config.toml
n_layer = 10
d_model = 512
n_head = 8
n_kv_head = 2
head_dim = 64
d_mlp = 1344
vocab_size = 8192
activation = "swiglu"
norm = "layernorm"
norm_place = "pre"
norm_eps = 1e-06
positions = "rope"
rope_base = 10000.0
rope_fraction = 1.0
qk_norm = true
attn_scale = 0.125
bias = "none"
tie_embeddings = false
parallel_block = false
extras = ["capped logits"]
init = "uniform"
init_std_qkv = 0.0377
init_std_o = 0.0377
init_std_up = 0.0377
init_std_down = 0.0
optimizer = "muon_variant"
lr = 0.0064
lr_mult_qkv = 0.7
lr_mult_o = 2.0
beta1 = 0.95
lr_head = 0.00535
warmup_steps = 0
schedule = "wsd"
decay_fraction = 0.68
decay_shape = "linear"
final_lr_fraction = 0.0
batch_tokens = 131072
seq_len = 384
doc_mask = true
train_tokens = 900600000
steps = 6872
dataset = "wikipedia_en"
MLP neurons of a small language model. Each row is named by its layer, matrix (gate and up: input weights) and neuron, and shows model dimensions 48-143. Each number is 200 + 20 x the weight over its row's rms, rounded and kept within 0 to 999. A neuron's up and down rows have the sign that makes its largest values positive.
A block is one neuron, or neurons of one layer that tend to fire together. Before each block is what it responds to, as a language model described it from the Wikipedia text at the highest values.

Description: Section heading closers
L2.gate6,219,172,176,198,152,199,211,195,216,188,223,185,225,202,186,165,199,198,211,208,221,197,213,198,175,191,199,200,205,179,185,175,212,222,219,173,227,218,217,211,228,178,198,244,230,200,180,199,235,208,175,214,188,206,230,196,176,204,173,183,167,225,199,171,216,229,170,235,219,158,197,197,195,221,223,199,212,182,206,180,194,180,177,209,212,215,178,190,153,180,209,189,166,204,187,215
L2.up6,201,217,187,230,191,199,195,195,208,175,186,220,181,213,196,209,197,181,191,192,178,190,220,203,178,216,200,231,175,179,210,222,193,208,173,186,194,188,177,201,173,234,205,189,227,235,188,210,230,206,209,220,194,164,182,194,194,170,199,210,185,178,201,211,175,209,206,187,173,182,179,251,222,198,260,222,240,209,199,214,197,205,188,213,163,186,164,209,223,191,206,219,216,176,222,181
L2.gate399,162,194,190,236,225,187,198,189,202,200,218,174,213,191,193,249,227,219,240,180,195,213,195,183,193,198,190,244,188,212,215,177,200,188,166,181,201,207,223,215,182,204,229,172,201,191,212,204,184,176,185,222,201,206,172,223,205,190,234,189,201,191,178,201,174,195,220,201,213,204,227,197,173,179,179,195,237,193,213,204,213,187,229,208,219,237,225,173,178,235,211,197,176,195,192,249
L2.up399,219,146,193,220,183,207,181,209,168,212,209,185,192,236,204,196,205,198,221,194,213,221,242,231,151,194,225,201,197,211,207,193,191,220,215,179,170,209,158,230,177,189,164,183,234,185,191,212,213,232,204,223,174,158,179,210,183,219,219,223,202,203,205,238,223,200,222,180,186,192,249,219,201,190,221,204,186,168,221,197,205,208,188,145,173,185,211,185,204,194,208,225,199,215,212,194

Description: Structured list delimiters
L2.gate1052,178,213,215,208,196,202,181,245,203,233,185,204,209,193,208,213,200,175,217,218,193,203,172,228,205,245,237,201,212,189,218,224,203,214,224,160,204,154,202,209,199,178,206,209,218,180,159,201,193,210,194,210,168,227,204,204,204,222,170,230,208,216,215,212,184,197,217,180,206,182,206,186,175,188,202,209,231,202,182,194,186,221,179,219,212,187,163,197,185,201,220,195,217,157,215,186
L2.up1052,190,198,206,217,217,166,182,214,237,212,188,223,192,232,202,184,197,195,211,159,185,191,192,182,200,208,173,213,238,199,202,209,211,161,210,187,203,224,182,211,214,197,178,194,200,174,206,169,227,179,188,203,202,204,237,180,215,216,219,227,182,230,165,200,195,197,185,200,194,219,250,226,170,241,201,222,217,220,246,218,158,210,190,187,198,215,188,208,156,204,197,181,196,199,206,159
L2.gate1108,198,208,225,257,207,205,202,203,249,202,213,224,226,182,226,199,173,235,199,150,214,204,183,184,185,210,193,195,195,188,179,205,183,196,201,181,197,229,199,192,184,204,173,177,203,185,192,224,191,204,229,204,189,199,195,228,197,196,205,213,177,207,224,207,190,195,211,227,217,209,240,201,241,181,194,166,219,244,191,215,211,203,198,183,221,208,130,222,197,198,192,216,203,204,175,198
L2.up1108,225,171,201,194,153,207,183,211,214,192,226,202,189,200,169,189,208,195,201,193,210,182,185,219,180,227,235,180,154,204,174,189,185,179,186,192,173,207,188,203,193,217,233,179,210,188,206,191,214,182,207,225,175,197,214,196,206,183,201,204,182,186,216,174,209,193,209,211,222,202,192,212,218,199,214,205,225,185,172,245,190,218,206,205,183,199,228,243,215,185,192,185,206,189,180,203

Description: Closing heading equals signs
L7.gate430,211,184,191,236,198,160,175,199,184,186,207,195,232,209,221,201,202,199,220,195,192,170,173,196,190,171,183,248,218,194,158,205,201,189,173,160,223,174,219,191,167,205,197,193,216,204,212,222,224,229,228,194,180,216,217,185,181,215,176,218,189,235,196,153,194,204,193,194,190,213,210,231,195,201,215,234,188,198,175,197,239,176,215,157,208,256,202,207,188,216,170,215,186,187,190,197
L7.up430,232,199,218,206,190,180,203,192,221,172,198,184,218,198,194,183,186,218,183,187,222,221,177,179,208,192,224,202,236,190,203,197,239,185,177,181,201,213,211,228,237,190,174,188,194,196,186,224,164,193,190,195,181,179,193,220,205,191,192,205,192,179,195,184,190,208,212,182,163,211,206,192,197,189,203,205,217,180,197,198,173,223,196,171,215,183,182,169,186,175,195,185,231,225,220,199
L7.gate472,250,219,194,191,192,189,203,176,236,179,164,190,225,201,213,211,193,206,202,199,156,170,188,204,193,192,165,231,233,216,180,178,178,242,237,176,183,205,243,204,176,199,176,219,229,218,203,172,161,219,213,245,218,198,215,212,198,246,233,179,176,207,214,199,199,216,204,181,214,205,181,191,183,209,185,233,223,198,236,213,179,221,215,207,189,220,246,180,207,225,210,250,208,227,196,195
L7.up472,210,203,212,194,224,209,223,200,179,195,186,181,191,213,203,184,207,213,176,211,202,158,199,195,184,200,207,223,200,170,212,185,193,233,193,204,222,186,207,181,221,199,218,219,209,223,174,184,173,203,213,175,184,184,202,212,214,236,198,191,169,196,184,169,183,200,206,209,173,200,217,206,236,227,216,180,230,193,244,183,204,167,197,176,215,191,217,249,231,195,208,178,208,186,177,203
L7.gate581,239,186,187,242,192,177,202,227,221,184,164,204,219,193,197,175,197,206,207,191,195,171,211,197,159,225,224,209,222,213,186,201,214,205,193,196,206,213,184,210,203,177,219,226,233,191,196,179,206,204,194,203,197,193,221,191,206,197,222,194,198,205,193,169,223,216,228,153,227,214,169,206,205,206,165,189,203,181,175,206,185,206,213,162,210,237,186,187,205,182,208,194,178,218,212,221
L7.up581,189,184,216,215,206,212,226,193,210,175,215,161,194,186,201,222,177,170,223,209,215,159,181,194,198,164,222,217,196,194,197,182,195,180,163,198,174,192,194,209,176,231,199,200,162,177,221,170,212,196,130,174,203,165,185,214,188,159,200,240,195,175,224,166,191,233,210,185,201,189,220,209,203,215,204,183,191,181,202,215,219,182,174,193,190,201,198,227,218,215,257,216,200,221,181,162
L7.gate1091,230,201,192,187,193,191,214,201,220,184,184,178,197,206,185,181,203,177,217,192,201,195,211,200,183,229,170,224,187,193,214,198,201,184,218,159,170,181,179,215,211,213,184,203,181,219,236,199,228,194,213,193,204,172,201,200,162,232,196,218,220,202,218,192,255,174,176,220,210,230,214,251,200,226,197,222,200,160,262,199,190,194,216,159,251,176,214,183,187,221,192,246,212,211,160,182
L7.up1091,232,178,225,190,219,212,209,174,199,213,222,182,192,211,201,229,233,212,241,231,203,174,169,208,184,198,190,194,223,228,214,222,213,205,198,177,180,181,197,205,246,206,223,212,215,214,255,196,206,201,212,216,215,153,203,169,200,200,250,182,154,191,171,227,198,224,237,188,219,225,199,208,200,160,202,218,173,176,257,225,221,191,214,209,214,193,194,192,205,194,169,217,216,172,204,217

Description: Wiki heading closing equals
L6.gate149,227,173,194,173,206,164,226,223,196,202,184,178,201,221,184,208,203,222,180,185,205,180,174,180,177,186,170,172,191,184,223,210,202,219,148,177,223,203,185,204,216,183,194,191,223,140,167,182,199,191,233,232,190,182,203,201,203,164,188,215,186,185,200,178,211,194,191,204,192,174,211,205,152,192,189,214,202,208,205,217,196,208,231,237,210,206,188,220,155,240,186,211,192,219,196,204
L6.up149,226,241,215,198,178,189,165,189,178,174,211,201,199,190,185,208,225,204,195,210,205,185,166,191,167,218,178,226,183,212,201,171,208,206,198,201,203,224,171,217,190,177,177,195,244,227,229,220,208,207,221,203,233,179,195,211,207,223,224,190,192,207,219,234,224,212,198,202,197,238,221,193,218,182,170,172,183,177,203,201,212,185,200,205,210,201,177,205,185,200,195,211,182,237,186,226
L6.gate262,221,207,219,204,218,194,207,194,192,200,181,178,189,195,201,181,170,190,193,186,229,180,195,186,240,220,203,222,175,189,233,208,189,206,211,177,212,210,191,217,204,208,180,157,231,223,193,180,164,193,215,210,195,161,168,191,216,233,203,219,241,194,227,225,215,208,241,171,206,233,203,216,178,188,213,203,180,180,227,212,159,172,153,209,233,206,214,185,203,204,213,185,203,186,224,230
L6.up262,192,206,219,182,212,180,226,206,254,223,211,187,246,179,179,204,216,184,192,191,205,217,227,184,222,203,203,222,216,190,215,239,205,194,187,180,216,215,186,250,200,235,192,211,200,193,208,188,185,170,183,213,190,195,223,202,194,161,204,179,195,175,165,169,191,196,212,183,201,183,197,205,218,199,202,185,195,190,196,211,217,196,194,201,179,238,180,211,159,236,181,199,201,186,236,207
L6.gate282,180,196,170,212,163,220,192,178,230,225,183,174,195,191,248,236,229,189,185,240,206,159,192,222,228,180,193,215,205,155,231,185,201,212,198,184,154,237,202,188,178,192,203,201,192,207,150,188,163,200,215,196,212,222,176,197,218,212,199,192,155,196,230,163,182,201,219,181,163,193,212,205,202,207,175,196,189,206,166,225,208,171,206,205,194,216,197,199,192,208,172,174,161,237,219,217
L6.up282,155,191,177,199,217,199,172,176,203,197,238,176,223,231,207,227,200,210,228,168,204,165,180,212,197,214,212,205,177,194,209,192,182,205,217,165,192,186,199,215,187,218,165,213,211,223,222,208,197,185,196,262,212,177,187,200,223,244,189,202,187,189,202,194,220,219,191,225,164,195,211,172,196,210,185,180,213,189,228,183,217,221,249,186,193,189,223,229,187,255,204,211,213,171,182,160
L6.gate557,202,164,180,211,223,178,186,184,186,211,184,245,169,185,169,182,221,216,166,187,197,183,179,191,198,189,202,202,197,199,177,169,231,189,183,213,181,202,175,182,216,170,250,182,192,251,209,161,160,164,216,206,181,218,186,160,220,192,197,177,196,237,195,193,190,189,207,159,186,213,227,199,191,180,212,181,176,177,235,194,182,192,241,171,201,221,229,205,180,205,217,178,195,186,217,194
L6.up557,208,199,187,243,192,208,210,189,216,228,194,202,236,194,191,211,232,202,194,199,187,211,222,214,174,213,196,201,200,195,156,210,200,201,214,192,217,180,194,228,216,214,214,199,178,196,184,221,190,217,195,220,187,187,213,231,230,208,180,179,173,172,219,158,196,166,208,207,194,195,182,161,213,224,201,192,196,184,207,198,187,202,228,199,174,212,205,165,216,176,205,146,191,226,166,189
L6.gate592,221,188,199,187,185,201,208,178,198,210,224,179,204,195,220,179,177,234,176,189,197,175,188,220,205,192,208,179,176,182,201,201,222,204,227,202,191,183,197,197,182,225,216,214,238,228,206,164,229,198,215,235,171,198,237,177,190,222,222,214,182,204,198,198,186,187,198,209,182,210,216,243,213,212,176,231,186,186,252,219,194,192,200,181,207,182,186,192,203,209,221,179,207,232,183,199
L6.up592,220,221,176,189,186,194,207,221,220,201,233,188,176,166,220,206,195,247,192,215,196,178,221,200,206,200,186,214,196,200,239,209,211,222,170,165,202,227,204,215,207,183,189,205,215,210,187,189,193,227,199,229,192,168,214,181,192,236,202,188,157,206,227,191,194,219,229,195,173,217,173,256,178,195,189,189,224,148,247,190,200,185,192,178,206,199,208,239,191,215,218,195,173,158,215,202
L6.gate1000,173,184,193,246,213,182,163,198,218,212,208,198,173,199,204,214,236,221,208,214,219,183,230,255,198,197,199,226,195,210,238,199,182,173,182,202,180,247,178,196,196,201,221,207,204,178,208,168,225,185,193,194,195,219,216,170,187,222,150,216,193,209,186,185,162,178,212,185,184,217,174,168,208,186,231,182,113,212,219,214,178,178,200,195,211,217,200,167,185,222,223,170,185,168,214,220
L6.up1000,195,175,210,212,195,223,216,229,242,192,212,204,203,208,186,263,227,188,203,190,175,212,187,197,215,208,192,238,206,188,199,220,185,190,215,172,190,213,209,192,202,196,219,212,191,177,215,186,240,197,196,185,203,184,189,223,190,196,170,178,190,212,213,228,210,199,197,212,193,219,205,180,183,190,179,200,177,201,202,201,212,203,181,209,219,197,218,189,205,256,215,177,165,191,211,221
L6.gate1056,214,185,202,176,168,177,186,168,214,195,184,202,202,213,189,213,221,222,159,190,216,189,181,193,208,215,181,193,195,184,194,190,204,191,195,197,183,217,193,199,149,163,224,196,190,200,177,223,184,214,177,219,224,169,193,195,178,238,226,195,210,193,168,191,196,231,209,172,226,196,166,222,166,177,193,214,202,202,207,177,205,214,197,191,212,181,191,213,190,175,203,201,202,216,191,205
L6.up1056,180,191,193,197,182,209,242,192,188,203,171,192,191,212,197,215,187,179,193,191,193,180,160,221,194,207,184,189,216,166,206,205,197,199,219,188,168,250,175,190,193,183,231,193,219,184,219,208,175,196,229,239,188,157,229,191,187,173,225,174,173,183,174,191,198,186,213,201,176,165,196,201,201,205,225,200,172,185,185,185,212,196,158,191,169,202,178,173,201,174,181,188,168,198,204,197
L6.gate1110,191,188,200,184,190,220,155,206,230,227,210,192,194,202,224,184,220,211,181,166,236,194,173,215,193,210,218,205,208,220,196,191,209,196,181,164,185,192,188,183,209,185,200,204,205,223,187,190,182,179,208,189,171,151,188,226,236,180,178,191,185,201,196,187,198,179,177,236,215,196,240,192,170,184,196,205,206,186,191,206,220,217,171,147,197,203,200,182,179,214,194,200,219,172,219,217
L6.up1110,150,192,203,185,195,220,219,161,198,182,176,210,182,223,184,230,278,185,221,194,196,220,189,233,202,209,231,191,162,207,187,206,202,226,178,172,191,218,185,208,183,186,184,199,194,247,186,188,177,180,180,244,218,175,215,220,222,184,189,219,206,204,207,221,190,233,195,208,190,207,216,223,197,194,196,201,204,202,189,218,198,194,212,216,179,221,210,214,213,202,161,209,217,210,193,206

Description: Taxonomic list name endings
L6.gate423,232,202,184,232,221,181,181,175,173,198,233,197,193,199,219,197,190,240,214,204,192,181,236,210,212,204,206,187,213,179,203,177,191,235,198,189,186,210,205,210,183,185,195,169,201,204,219,190,214,224,244,191,252,199,172,198,165,229,234,221,199,176,201,212,147,174,208,219,159,190,188,199,210,185,185,193,143,225,162,170,253,198,217,203,208,163,214,197,173,186,222,219,179,180,215,216
L6.up423,175,240,191,203,197,189,205,239,183,242,232,176,196,213,216,218,201,181,194,203,206,208,215,223,199,194,163,203,179,190,200,221,224,198,214,204,206,215,228,216,196,177,229,205,209,219,199,191,172,210,225,195,162,197,187,202,218,227,185,206,187,202,206,235,177,182,201,206,198,207,217,217,221,210,183,196,173,191,166,214,211,235,170,193,201,204,198,222,237,187,212,210,192,206,197,190
L6.gate634,201,180,184,196,225,216,238,200,205,193,201,173,180,208,210,191,223,225,201,202,182,202,145,186,238,240,214,180,197,185,186,191,202,192,222,197,182,222,185,171,192,186,187,170,214,214,247,223,225,216,213,190,189,227,202,234,193,213,210,201,172,191,200,221,207,211,202,202,197,216,211,165,178,201,208,190,196,212,194,239,212,239,218,218,208,181,179,195,189,240,195,200,211,186,184,233
L6.up634,226,173,229,182,183,184,195,153,223,190,181,172,166,198,182,196,180,217,203,175,242,149,193,209,215,188,184,209,168,170,162,158,190,201,193,220,188,194,217,192,242,205,211,193,242,225,146,207,153,189,195,176,182,172,167,171,171,194,241,213,228,176,133,218,202,205,196,221,185,206,216,171,195,181,205,249,208,171,176,209,204,206,200,207,189,203,178,191,206,192,256,174,173,197,209,212
L6.gate680,239,171,227,179,224,192,191,186,205,188,183,172,221,200,173,222,221,229,203,195,190,229,197,170,191,235,183,195,200,182,162,217,212,191,223,192,229,210,210,176,203,188,185,191,232,184,185,208,196,203,176,236,194,233,205,213,177,169,193,204,173,207,209,249,183,223,173,217,212,168,244,184,191,232,191,194,181,231,175,213,174,220,243,177,213,231,200,221,201,220,205,181,199,192,209,213
L6.up680,214,190,233,219,212,178,190,212,209,227,203,208,205,179,176,190,190,186,205,187,205,192,203,162,199,168,206,213,192,214,210,200,191,243,163,215,213,197,207,224,209,158,199,235,214,208,217,240,198,184,199,194,191,188,203,177,166,188,205,198,173,201,195,203,231,139,216,216,238,189,171,144,176,206,232,194,209,225,206,229,200,177,251,178,177,198,206,206,173,224,221,180,212,185,173,222
L6.gate798,214,198,225,217,188,213,223,180,219,179,186,175,186,213,192,196,197,206,222,229,225,168,196,192,201,200,210,215,191,202,198,229,176,199,239,202,161,208,200,150,207,226,204,167,231,164,186,194,191,214,227,211,194,210,181,208,223,212,205,180,164,173,177,210,196,223,190,167,188,180,205,192,206,223,179,185,171,226,233,228,205,230,230,179,202,209,178,208,198,223,228,204,182,189,217,216
L6.up798,212,191,230,219,201,179,214,201,207,184,152,204,175,220,221,203,207,193,253,221,205,199,183,181,202,218,217,209,190,205,167,173,184,185,231,196,195,229,198,195,170,237,229,171,203,185,202,233,175,210,191,237,197,215,179,193,166,186,208,202,174,176,179,197,180,219,214,193,178,197,241,179,200,216,197,191,208,204,169,231,197,254,204,216,184,188,182,191,172,220,183,168,205,217,161,266
L6.gate811,193,200,221,204,247,190,217,193,196,205,165,198,189,206,191,185,191,233,219,204,193,166,191,222,208,239,194,168,162,223,163,182,177,189,178,192,170,196,189,227,169,206,182,185,204,195,214,169,210,201,173,205,216,196,190,192,171,127,215,197,172,198,207,227,175,229,213,218,181,202,189,180,192,190,196,200,226,184,198,195,192,195,179,206,222,205,240,234,241,217,218,207,198,165,188,203
L6.up811,165,199,188,212,176,176,190,152,212,178,241,199,201,183,229,185,190,174,218,168,195,182,185,219,196,232,201,216,186,177,216,155,218,157,172,182,212,203,189,186,188,202,188,174,172,199,178,212,179,206,220,203,237,182,224,214,190,220,281,222,230,196,209,190,234,225,186,197,201,187,206,201,200,214,211,154,200,201,181,243,187,216,208,207,179,176,206,176,178,182,161,206,181,207,200,164
L6.gate815,170,188,228,186,191,209,203,192,211,202,202,207,225,207,188,195,189,219,203,208,213,207,214,234,184,229,184,198,191,193,176,161,189,208,213,257,235,241,174,211,223,191,206,187,205,200,201,219,214,195,246,199,183,194,189,175,161,159,169,195,160,202,207,182,224,223,169,201,208,236,191,160,188,222,235,190,207,230,166,200,220,189,172,209,187,206,182,198,163,225,168,189,200,191,212,185
L6.up815,203,230,202,167,204,188,187,223,218,197,205,197,197,241,215,203,206,188,229,204,194,237,212,178,217,142,172,199,212,208,202,187,221,195,187,200,206,243,223,214,161,197,173,169,237,190,228,200,199,178,224,154,215,202,193,180,184,191,209,212,176,157,225,156,196,198,195,197,183,172,214,205,206,239,208,191,176,197,201,190,194,217,195,190,189,182,199,207,190,232,221,189,205,182,207,239
L6.gate818,200,179,221,199,185,193,231,174,198,203,195,201,167,183,203,216,196,185,216,204,219,189,198,194,206,195,191,233,175,211,171,180,208,214,236,182,196,228,226,189,175,189,180,183,229,218,209,171,204,218,200,217,238,190,177,168,193,189,233,215,193,182,189,193,185,208,186,195,181,186,217,160,196,202,192,165,204,198,182,205,176,221,175,179,190,153,214,239,185,199,216,161,157,236,178,197
L6.up818,209,190,208,206,195,209,210,221,210,181,181,194,203,180,174,210,211,172,198,221,186,215,190,204,179,217,232,194,186,226,187,202,196,217,189,210,190,184,198,173,204,176,231,189,207,189,174,173,202,198,195,215,169,237,184,189,165,214,161,227,171,166,217,213,247,232,191,173,185,201,238,171,189,239,216,193,169,202,164,221,234,204,189,173,176,200,223,231,206,182,155,231,176,221,167,208
L6.gate1283,184,203,200,190,164,173,185,203,192,201,244,183,222,207,238,185,211,219,209,231,217,198,167,215,222,208,229,196,220,181,178,199,212,216,218,195,209,206,188,240,204,173,202,214,203,191,230,217,180,187,192,206,208,225,151,173,201,187,179,213,153,216,202,209,164,204,199,164,185,191,192,200,178,204,175,201,191,213,187,192,186,200,210,213,198,192,256,196,182,199,198,196,203,188,189,188
L6.up1283,193,196,228,194,207,193,206,219,207,201,218,171,198,204,223,243,176,200,200,225,154,211,251,184,194,217,197,169,211,195,211,163,189,233,187,189,210,235,216,212,187,179,241,214,195,219,183,206,204,204,209,246,193,182,191,144,225,198,208,228,195,173,191,169,172,179,178,216,240,220,211,200,232,201,210,172,198,205,208,234,211,233,183,225,224,199,213,180,196,233,213,216,190,210,178,230

Description: Mid-word technical fragments
L7.gate36,151,182,206,180,197,185,214,214,182,179,248,152,213,204,212,221,184,227,241,204,193,187,172,233,193,184,186,202,186,210,175,190,197,216,190,196,188,236,185,185,198,203,206,182,204,224,243,204,226,249,202,171,212,234,197,225,179,195,189,204,182,195,192,181,171,214,186,222,199,233,223,178,213,180,193,172,196,213,236,198,206,208,211,188,191,166,205,192,203,181,214,166,174,194,155,182
L7.up36,215,207,168,195,169,215,174,182,156,168,253,187,222,186,246,225,187,166,208,229,191,175,180,199,194,185,199,207,206,203,191,199,212,182,199,179,244,176,173,178,201,174,234,230,221,190,188,196,210,244,202,198,252,189,192,185,195,178,194,178,207,168,181,226,165,191,208,193,210,197,205,181,207,189,180,198,195,195,195,198,185,190,234,163,189,236,209,182,212,191,206,214,242,201,170,155
L7.gate710,220,189,190,224,181,209,211,203,212,202,197,198,201,200,184,190,206,167,234,233,197,208,187,181,214,219,232,216,229,181,184,194,189,223,182,189,198,170,232,223,154,217,195,195,236,199,202,241,191,195,228,221,190,217,201,233,140,191,179,197,213,214,179,205,193,193,193,169,212,214,206,155,218,229,185,192,186,209,176,185,173,157,211,194,204,217,184,196,200,228,218,209,177,199,198,223
L7.up710,186,183,165,204,208,193,214,220,184,194,177,220,197,199,207,219,189,205,197,188,201,214,189,213,210,195,155,180,189,213,207,182,215,181,211,165,180,185,212,206,230,200,220,202,183,193,183,178,196,179,236,226,191,212,153,225,197,169,184,221,201,184,221,202,181,209,202,214,207,213,206,157,197,204,198,248,214,214,212,185,198,194,166,205,219,180,191,185,195,192,182,196,209,207,154,185
L7.gate738,182,182,212,206,197,164,186,229,226,172,202,158,209,152,220,205,174,224,209,219,209,183,195,172,211,178,207,220,190,209,205,221,190,223,208,187,204,182,176,179,201,170,199,179,191,181,177,228,198,187,239,194,192,220,192,216,187,213,168,222,188,201,176,198,164,210,196,200,208,226,201,158,184,213,206,202,225,184,182,210,194,205,214,170,173,204,162,193,201,203,204,179,212,208,231,208
L7.up738,199,202,210,180,197,202,195,214,224,189,217,232,190,182,221,217,178,182,201,208,207,173,175,203,218,204,198,177,173,168,186,197,199,204,182,202,188,191,205,179,200,219,196,175,235,192,201,196,189,224,174,206,236,196,216,168,187,210,201,191,162,219,197,209,182,198,177,184,227,216,245,181,232,202,167,237,194,205,204,213,202,203,214,153,199,174,203,210,226,231,186,199,213,254,195,206
L7.gate957,209,183,205,244,181,226,196,199,183,194,207,181,188,207,208,207,229,229,231,191,214,159,171,204,195,192,201,187,224,183,182,193,213,199,176,193,210,203,221,193,233,217,220,179,206,217,203,190,200,196,187,180,202,183,191,193,199,193,219,196,191,178,199,191,200,203,194,164,195,196,203,191,187,226,183,228,230,236,191,228,192,214,253,187,163,197,229,204,173,183,225,200,184,196,216,207
L7.up957,190,190,188,183,222,205,177,184,200,206,183,221,176,202,214,208,210,225,213,244,201,208,197,208,198,219,182,212,153,199,217,159,196,208,196,201,157,221,191,187,193,184,171,160,203,207,213,210,225,194,204,199,165,204,188,199,222,211,228,193,182,226,200,167,155,162,180,204,214,172,215,192,206,214,171,204,227,175,209,187,191,178,197,177,204,171,190,189,167,238,222,206,200,236,198,169